{"n_layer": 15, "d_model": 160, "n_head": 4, "n_kv_head": 4, "head_dim": 32, "d_mlp": 640, "vocab_size": 16384, "activation": "tanh_gelu", "norm": "layernorm", "norm_place": "pre", "norm_eps": 1e-05, "positions": "learned", "qk_norm": false, "attn_scale": 0.177, "bias": "all", "tie_embeddings": true, "parallel_block": false, "init": "normal", "init_std_qkv": 0.0253, "init_std_o": 0.00462, "init_std_up": 0.0253, "init_std_down": 0.00462, "optimizer": "muon_variant", "lr": 0.00647, "lr_mult_o": 0.719, "beta1": 0.95, "lr_head": 0.00441, "grad_clip": 0.5, "warmup_steps": 200, "schedule": "wsd", "decay_fraction": 0.869, "decay_shape": "pow", "final_lr_fraction": 0.0, "batch_tokens": [8192, 16384], "seq_len": 256, "doc_mask": true, "train_tokens": 152500000, "steps": 13199, "dataset": "wikipedia_en"}
MLP neurons of a small language model. Each row is named by its layer, matrix (up: input weights; down: output weights) and neuron, and shows model dimensions 0-95. Each number is 50 + 15 x the weight over its row's rms, rounded and kept within 0 to 99.
After each neuron's rows, "fires on" lists the tokens most often at its 100 highest values on Wikipedia text that the model never trained on.

L7.up59:43 61 59 40 41 86 52 72 54 39 26 52 42 52 50 49 46 52 65 29 70 61 33 34 39 47 51 44 53 32 81 56 55 40 24 40 44 68 44 23 79 29 73 57 32 46 51 39 49 48 47 45 68 69 33 13 38 48 50 31 46 59 84 70 63 31 59 30 44 66 41 31 57 29 39 65 52 70 29 64 49 60 57 60 59 52 44 49 43 39 52 41 58 39 41 69
L7.down59:72 38 45 58 50 45 29 60 71 51 86 63 41 68 54 65 46 62 42 35 82 47 43 58 28 49 63 63 56 49 60 53 47 71 83 50 34 44 60 77 29 49 44 64 53 44 64 47 22 72 24 51 37 49 64 61 16 49 45 41 74 57 70 73 18 36 47 53 27 54 65 31 53 58 33 57 56 53 45 43 79 50 34 32 51 29 45 55 42 34 38 53 56 81 46 45
fires on: " be", " has", " is", " been", " get", " being"

L6.up429:26 43 47 48 28 25 42 34 61 53 59 51 54 33 40 44 67 42 48 49 68 54 30 60 64 46 32 27 36 76 99 86 39 41 66 50 51 53 25 44 78 49 42 49 64 43 37 55 56 63 71 19 66 48 46 44 39 35 83 49 39 62 52 30 68 22 42 55 38 66 54 37 63 24 66 46 63 51 37 49 84 46 44 30 50 23 44 23 63 38 88 54 71 40 52 43
L6.down429:52 39 48 57 24 70 61 63 46 68 39 78 43 45 43 40 45 43 52 48 24 37 59 54 72 57 31 44 79 42 32 60 50 49 49 32 53 44 53 36 48 35 72 46 56 66 51 46 52 61 38 64 48 66 81 37 67 31 66 32 22 47 41 38 51 70 36 41 52 37 37 48 47 46 52 47 54 43 65 39 38 59 59 69 59 37 71 52 46 41 39 65 68 73 44 24
fires on: " ", "1", "9", "0", "8", ","

L11.up479:60 34 25 23 39 78 49 66 39 74 52 36 41 28 49 55 29 30 63 46 40 61 65 84 43 62 54 39 52 50 25 70 39 37 66 32 58 35 48 40 42 28 43 38 75 40 43 50 60 60 36 66 32 56 65 42 59 29 50 69 39 64 50 56 53 47 79 56 66 66 21 57 66 55 60 24 50 21 15 26 30 54 45 34 55 36 54 40 69 77 58 50 56 64 48 72
L11.down479:51 35 59 49 22 39 43 49 68 43 75 54 73 58 67 45 37 31 54 54 38 18 54 73 44 51 53 48 39 19 50 40 47 45 22 51 64 33 11 55 44 71 30 50 70 28 48 71 59 66 63 63 66 31 53 31 60 42 28 49 63 42 77 40 67 37 37 53 42 42 66 59 74 46 41 32 31 35 36 55 42 40 22 54 70 32 63 39 64 51 49 24 45 63 42 81
fires on: "\n", ")\n", "ro", "})\n"

L4.up609:72 83 56 55 46 85 37 22 52 25 60 57 58 60 52 30 70 53 75 40 45 48 52 39 61 71 46 58 31 70 55 61 38 38 87 60 55 71 44 54 65 38 21 71 67 42 55 25 80 56 73 48 33 55 47 42 54 21 49 43 65 48 57 36 69 43 59 40 50 53 55 56 61 74 43 22 29 46 63 57 59 41 31 30 53 65 50 33 41 52 39 48 35 63 52 50
L4.down609:38 40 35 32 41 29 72 43 42 83 71 59 41 62 69 46 25 48 51 64 27 41 27 37 52 38 46 24 56 34 15 74 42 86 41 47 39 50 67 45 50 20 76 65 60 49 37 65 45 28 49 56 53 56 60 25 69 57 24 47 47 51 39 78 53 57 51 52 39 66 55 81 58 49 49 40 49 37 50 54 36 65 48 24 71 43 60 41 53 49 58 27 59 50 41 39
fires on: "1", "2", " |", "l", "3", " b"

L7.up272:67 56 49 42 48 29 68 18 68 40 65 66 14 46 63 39 31 58 42 54 42 49 16 66 65 59 37 48 24 40 49 58 64 25 49 54 26 72 51 48 34 34 45 39 26 45 56 50 41 58 67 38 18 42 42 71 46 57 90 47 32 33 47 44 55 40 52 35 51 49 23 49 29 64 61 65 54 74 45 57 56 62 46 64 41 53 55 49 45 27 75 58 48 49 35 53
L7.down272:62 46 46 99 59 17 38 67 36 35 55 50 67 28 48 50 56 25 39 46 52 45 78 59 62 38 26 57 73 35 67 37 43 63 74 73 51 51 39 26 77 33 59 74 41 52 30 50 07 36 61 59 59 57 55 71 52 48 48 44 45 41 35 58 61 58 62 32 41 30 48 57 69 39 42 59 63 48 15 36 52 54 48 64 51 77 63 76 39 37 32 46 63 48 41 43
fires on: "1", "2", "0", "4", "3"

L5.up207:61 90 58 46 37 45 66 63 72 39 64 67 27 47 63 26 53 37 59 55 36 46 51 71 75 54 35 46 41 56 53 47 46 65 69 35 29 42 66 39 55 57 48 12 60 38 39 45 37 53 43 42 51 30 58 37 27 51 33 51 58 22 52 34 29 59 56 34 62 28 73 64 60 61 49 67 80 69 32 33 52 68 58 63 63 73 56 36 69 91 50 50 75 36 59 27
L5.down207:55 48 57 43 71 33 61 17 34 59 78 65 52 74 80 61 59 29 57 40 39 57 47 34 45 31 19 48 64 35 47 59 36 32 78 68 60 44 58 58 71 37 49 45 30 53 23 42 42 44 51 39 65 50 56 44 36 78 46 56 71 50 76 38 45 36 23 59 71 44 43 59 58 27 48 62 29 47 25 24 75 66 31 41 51 76 61 38 24 42 26 58 58 39 68 44
fires on: " first", " part", " rem", "rd", "th"

L3.up532:57 35 65 31 19 28 44 68 45 44 24 44 56 41 50 36 75 56 66 54 40 67 37 24 19 83 85 67 33 45 50 43 62 19 77 52 37 47 48 56 26 52 74 69 59 59 47 45 63 26 38 77 69 42 57 44 55 62 51 25 47 63 61 66 52 65 72 55 42 53 59 33 45 26 79 47 48 58 47 34 48 43 42 44 56 50 61 54 71 29 37 60 58 52 49 19
L3.down532:56 50 16 72 40 74 50 59 75 47 45 37 69 48 40 25 63 63 49 59 42 69 28 29 25 53 74 64 42 36 45 58 35 53 89 46 58 58 26 58 45 47 67 54 64 74 28 31 39 75 33 66 64 35 56 48 46 46 48 56 77 54 56 56 34 19 44 63 49 44 65 32 54 60 55 32 64 59 60 58 66 40 54 55 68 03 23 39 26 20 44 68 48 51 53 57
fires on: " were", " was", " be", " been"

L7.up366:58 48 47 37 67 60 25 61 52 88 53 50 21 52 64 50 09 59 37 49 45 82 43 67 43 43 61 48 43 29 44 68 22 48 57 22 46 76 55 46 62 27 26 55 32 45 61 68 50 48 56 28 31 42 37 62 56 63 75 80 28 39 75 53 74 54 46 25 55 49 41 44 28 40 65 28 71 40 35 50 58 53 53 18 50 61 68 35 70 58 63 60 53 62 47 61
L7.down366:39 65 73 45 74 39 34 47 72 55 65 30 37 69 36 84 35 46 15 48 54 86 46 42 25 21 37 32 48 35 72 45 22 53 48 51 73 42 49 37 69 29 81 63 76 37 55 36 32 33 21 56 54 44 52 50 68 43 73 64 38 34 68 48 58 50 37 39 45 55 45 30 57 50 53 16 53 54 31 49 74 56 46 33 57 73 53 49 66 75 58 47 56 56 56 40
fires on: "\n\n", "\n", ")\n\n", ";\n", ")\n"

L11.up355:54 38 49 62 40 40 86 45 49 49 32 71 68 50 38 23 66 74 60 72 46 41 15 64 52 41 43 50 41 51 31 59 54 60 51 46 52 51 66 51 64 49 41 53 64 52 28 54 21 60 42 25 25 62 71 23 54 35 51 70 42 51 60 52 43 29 44 16 61 78 53 37 59 64 48 69 58 46 28 42 55 68 35 60 53 49 46 50 87 61 42 54 62 47 63 54
L11.down355:51 43 35 49 54 60 41 33 50 66 68 43 65 62 45 55 30 57 80 27 35 54 51 41 60 51 54 43 48 61 59 51 32 47 58 52 69 48 72 73 52 32 60 54 58 56 50 70 65 72 70 59 70 63 28 70 57 33 21 32 41 45 44 58 39 31 44 67 39 14 44 45 47 33 60 47 65 40 37 44 43 31 58 46 52 40 60 45 34 44 48 45 28 52 37 39
fires on: "0", "4", "6", "5", "8"

L6.up462:58 57 49 51 69 24 74 56 33 49 50 59 54 62 69 43 33 57 54 69 42 44 62 77 63 43 19 63 30 52 63 50 51 78 36 67 47 31 55 26 50 57 77 26 54 21 47 62 40 80 47 31 52 35 68 50 02 56 34 74 34 54 35 42 38 69 55 52 66 60 38 40 66 40 14 50 62 74 44 57 56 53 35 52 64 67 54 35 59 51 56 60 51 33 42 66
L6.down462:48 36 48 59 42 50 49 49 68 49 59 47 07 58 41 54 38 66 50 20 34 65 50 45 44 73 57 65 34 36 60 31 67 19 44 70 12 52 57 64 41 48 51 43 23 72 35 40 43 40 48 58 64 40 40 54 37 47 97 29 69 36 57 57 31 42 55 46 46 61 46 50 76 58 30 59 37 46 48 52 35 47 95 27 42 26 59 41 36 53 57 42 55 36 74 55
fires on: " part", " most", " only", " best", "%", " first"

L10.up475:66 62 49 28 58 55 52 35 51 75 46 52 43 50 58 91 47 49 26 31 33 48 56 55 46 50 54 46 46 41 40 45 31 40 45 66 59 63 56 41 54 33 31 47 70 47 61 45 42 58 71 53 39 62 41 14 53 48 55 42 60 60 80 34 31 37 58 38 51 63 23 57 31 86 68 51 71 78 38 25 35 30 18 62 59 26 60 68 71 53 61 54 56 61 38 70
L10.down475:64 49 38 33 67 51 41 37 56 56 54 35 69 62 41 69 32 34 36 44 68 99 67 79 41 42 60 35 47 59 67 44 28 32 17 46 34 34 50 76 57 60 47 32 54 44 62 44 46 59 44 56 55 62 52 30 33 34 64 59 56 55 63 49 46 41 50 60 71 47 36 79 44 44 38 44 47 39 23 56 48 48 00 23 73 54 53 51 58 60 56 53 45 37 44 43
fires on: "\n", "\n\n", ")\n", ".\n", "===\n", "==\n"

L11.up83:64 51 52 81 60 40 68 04 45 57 54 63 47 53 52 38 58 61 38 32 48 66 38 48 40 56 50 24 45 64 60 65 45 50 56 50 92 70 45 35 79 55 31 32 81 31 44 33 49 68 61 48 40 72 51 25 61 39 61 32 52 61 63 44 48 45 55 31 50 54 15 51 28 77 54 52 53 59 36 39 43 31 27 82 46 38 50 58 77 31 63 46 45 51 61 60
L11.down83:72 41 53 34 57 59 48 50 40 32 55 29 56 32 51 65 33 48 67 55 53 81 75 62 43 39 34 35 76 51 62 50 24 79 42 64 52 55 47 29 71 44 58 64 51 38 61 50 26 29 38 46 58 59 56 44 27 32 70 68 45 49 53 62 44 52 43 23 56 45 27 45 23 75 32 34 29 28 68 48 28 35 48 49 67 31 64 69 52 34 38 51 25 54 21 61
fires on: "0", "1", "9", "5", "2", "4"

L10.up237:57 39 54 57 25 50 51 37 32 51 50 60 65 63 38 47 58 62 66 53 15 55 07 78 39 48 53 61 40 33 44 62 53 42 61 39 65 74 66 52 45 56 39 46 69 33 44 42 37 68 77 51 65 77 70 69 50 59 35 36 81 48 46 58 74 43 68 37 29 35 42 50 60 48 71 53 54 53 44 53 11 44 49 56 60 52 23 38 61 51 70 48 63 53 50 37
L10.down237:66 81 59 65 45 41 44 50 63 21 60 44 44 66 65 58 42 60 39 36 64 81 38 56 60 40 48 65 66 43 37 31 47 34 52 67 51 48 51 58 52 60 68 43 65 58 28 35 41 19 58 87 54 61 42 40 36 46 37 47 52 35 58 25 21 47 58 56 32 51 50 39 47 43 40 38 53 33 72 50 59 47 37 38 45 40 57 50 20 47 71 60 52 55 65 01
fires on: "3", "0", "2", ".\n\n", "5"

L3.up88:65 18 67 09 38 59 71 77 50 38 35 66 31 63 49 26 70 37 44 52 76 13 35 54 59 67 67 53 26 51 46 59 34 48 66 44 17 59 55 13 46 39 71 66 42 43 44 58 52 29 36 35 41 66 46 43 24 40 40 64 41 53 63 77 56 53 75 50 22 55 68 64 63 39 62 49 52 46 56 53 55 71 72 84 39 44 21 65 43 64 49 32 49 52 45 47
L3.down88:54 15 54 67 26 68 53 68 47 51 45 58 66 80 49 39 59 67 54 65 63 59 39 42 32 63 66 47 30 64 48 62 21 42 53 58 60 66 64 52 44 38 62 30 55 58 30 31 39 60 42 25 27 42 33 42 44 48 47 74 65 51 54 27 57 33 41 54 55 60 74 67 61 49 61 77 27 67 70 50 64 59 38 84 34 15 31 39 54 40 59 80 59 41 55 63
fires on: " also", " often", " initially", " already"

L4.up635:55 39 52 54 34 60 57 25 54 45 48 50 61 45 48 47 66 60 48 64 80 50 29 29 40 75 63 55 61 48 48 55 58 51 53 54 64 49 46 72 42 29 54 83 50 59 43 44 54 34 63 46 52 80 45 36 14 68 62 34 25 36 74 70 65 60 59 36 39 43 51 17 49 39 62 47 53 52 52 44 47 37 56 62 59 45 30 50 34 39 55 42 50 35 72 62
L4.down635:44 27 32 48 42 42 37 89 61 42 57 59 99 48 57 44 58 47 57 73 58 76 32 30 26 43 55 45 51 63 31 50 37 38 68 56 45 49 41 55 48 42 60 37 61 92 36 20 49 69 46 41 51 43 46 59 38 54 31 60 60 42 62 50 54 35 28 48 43 47 79 32 45 38 45 50 28 58 61 47 52 38 62 73 24 36 53 55 32 16 37 63 48 44 44 63
fires on: " also", " be", " been", " initially", " are"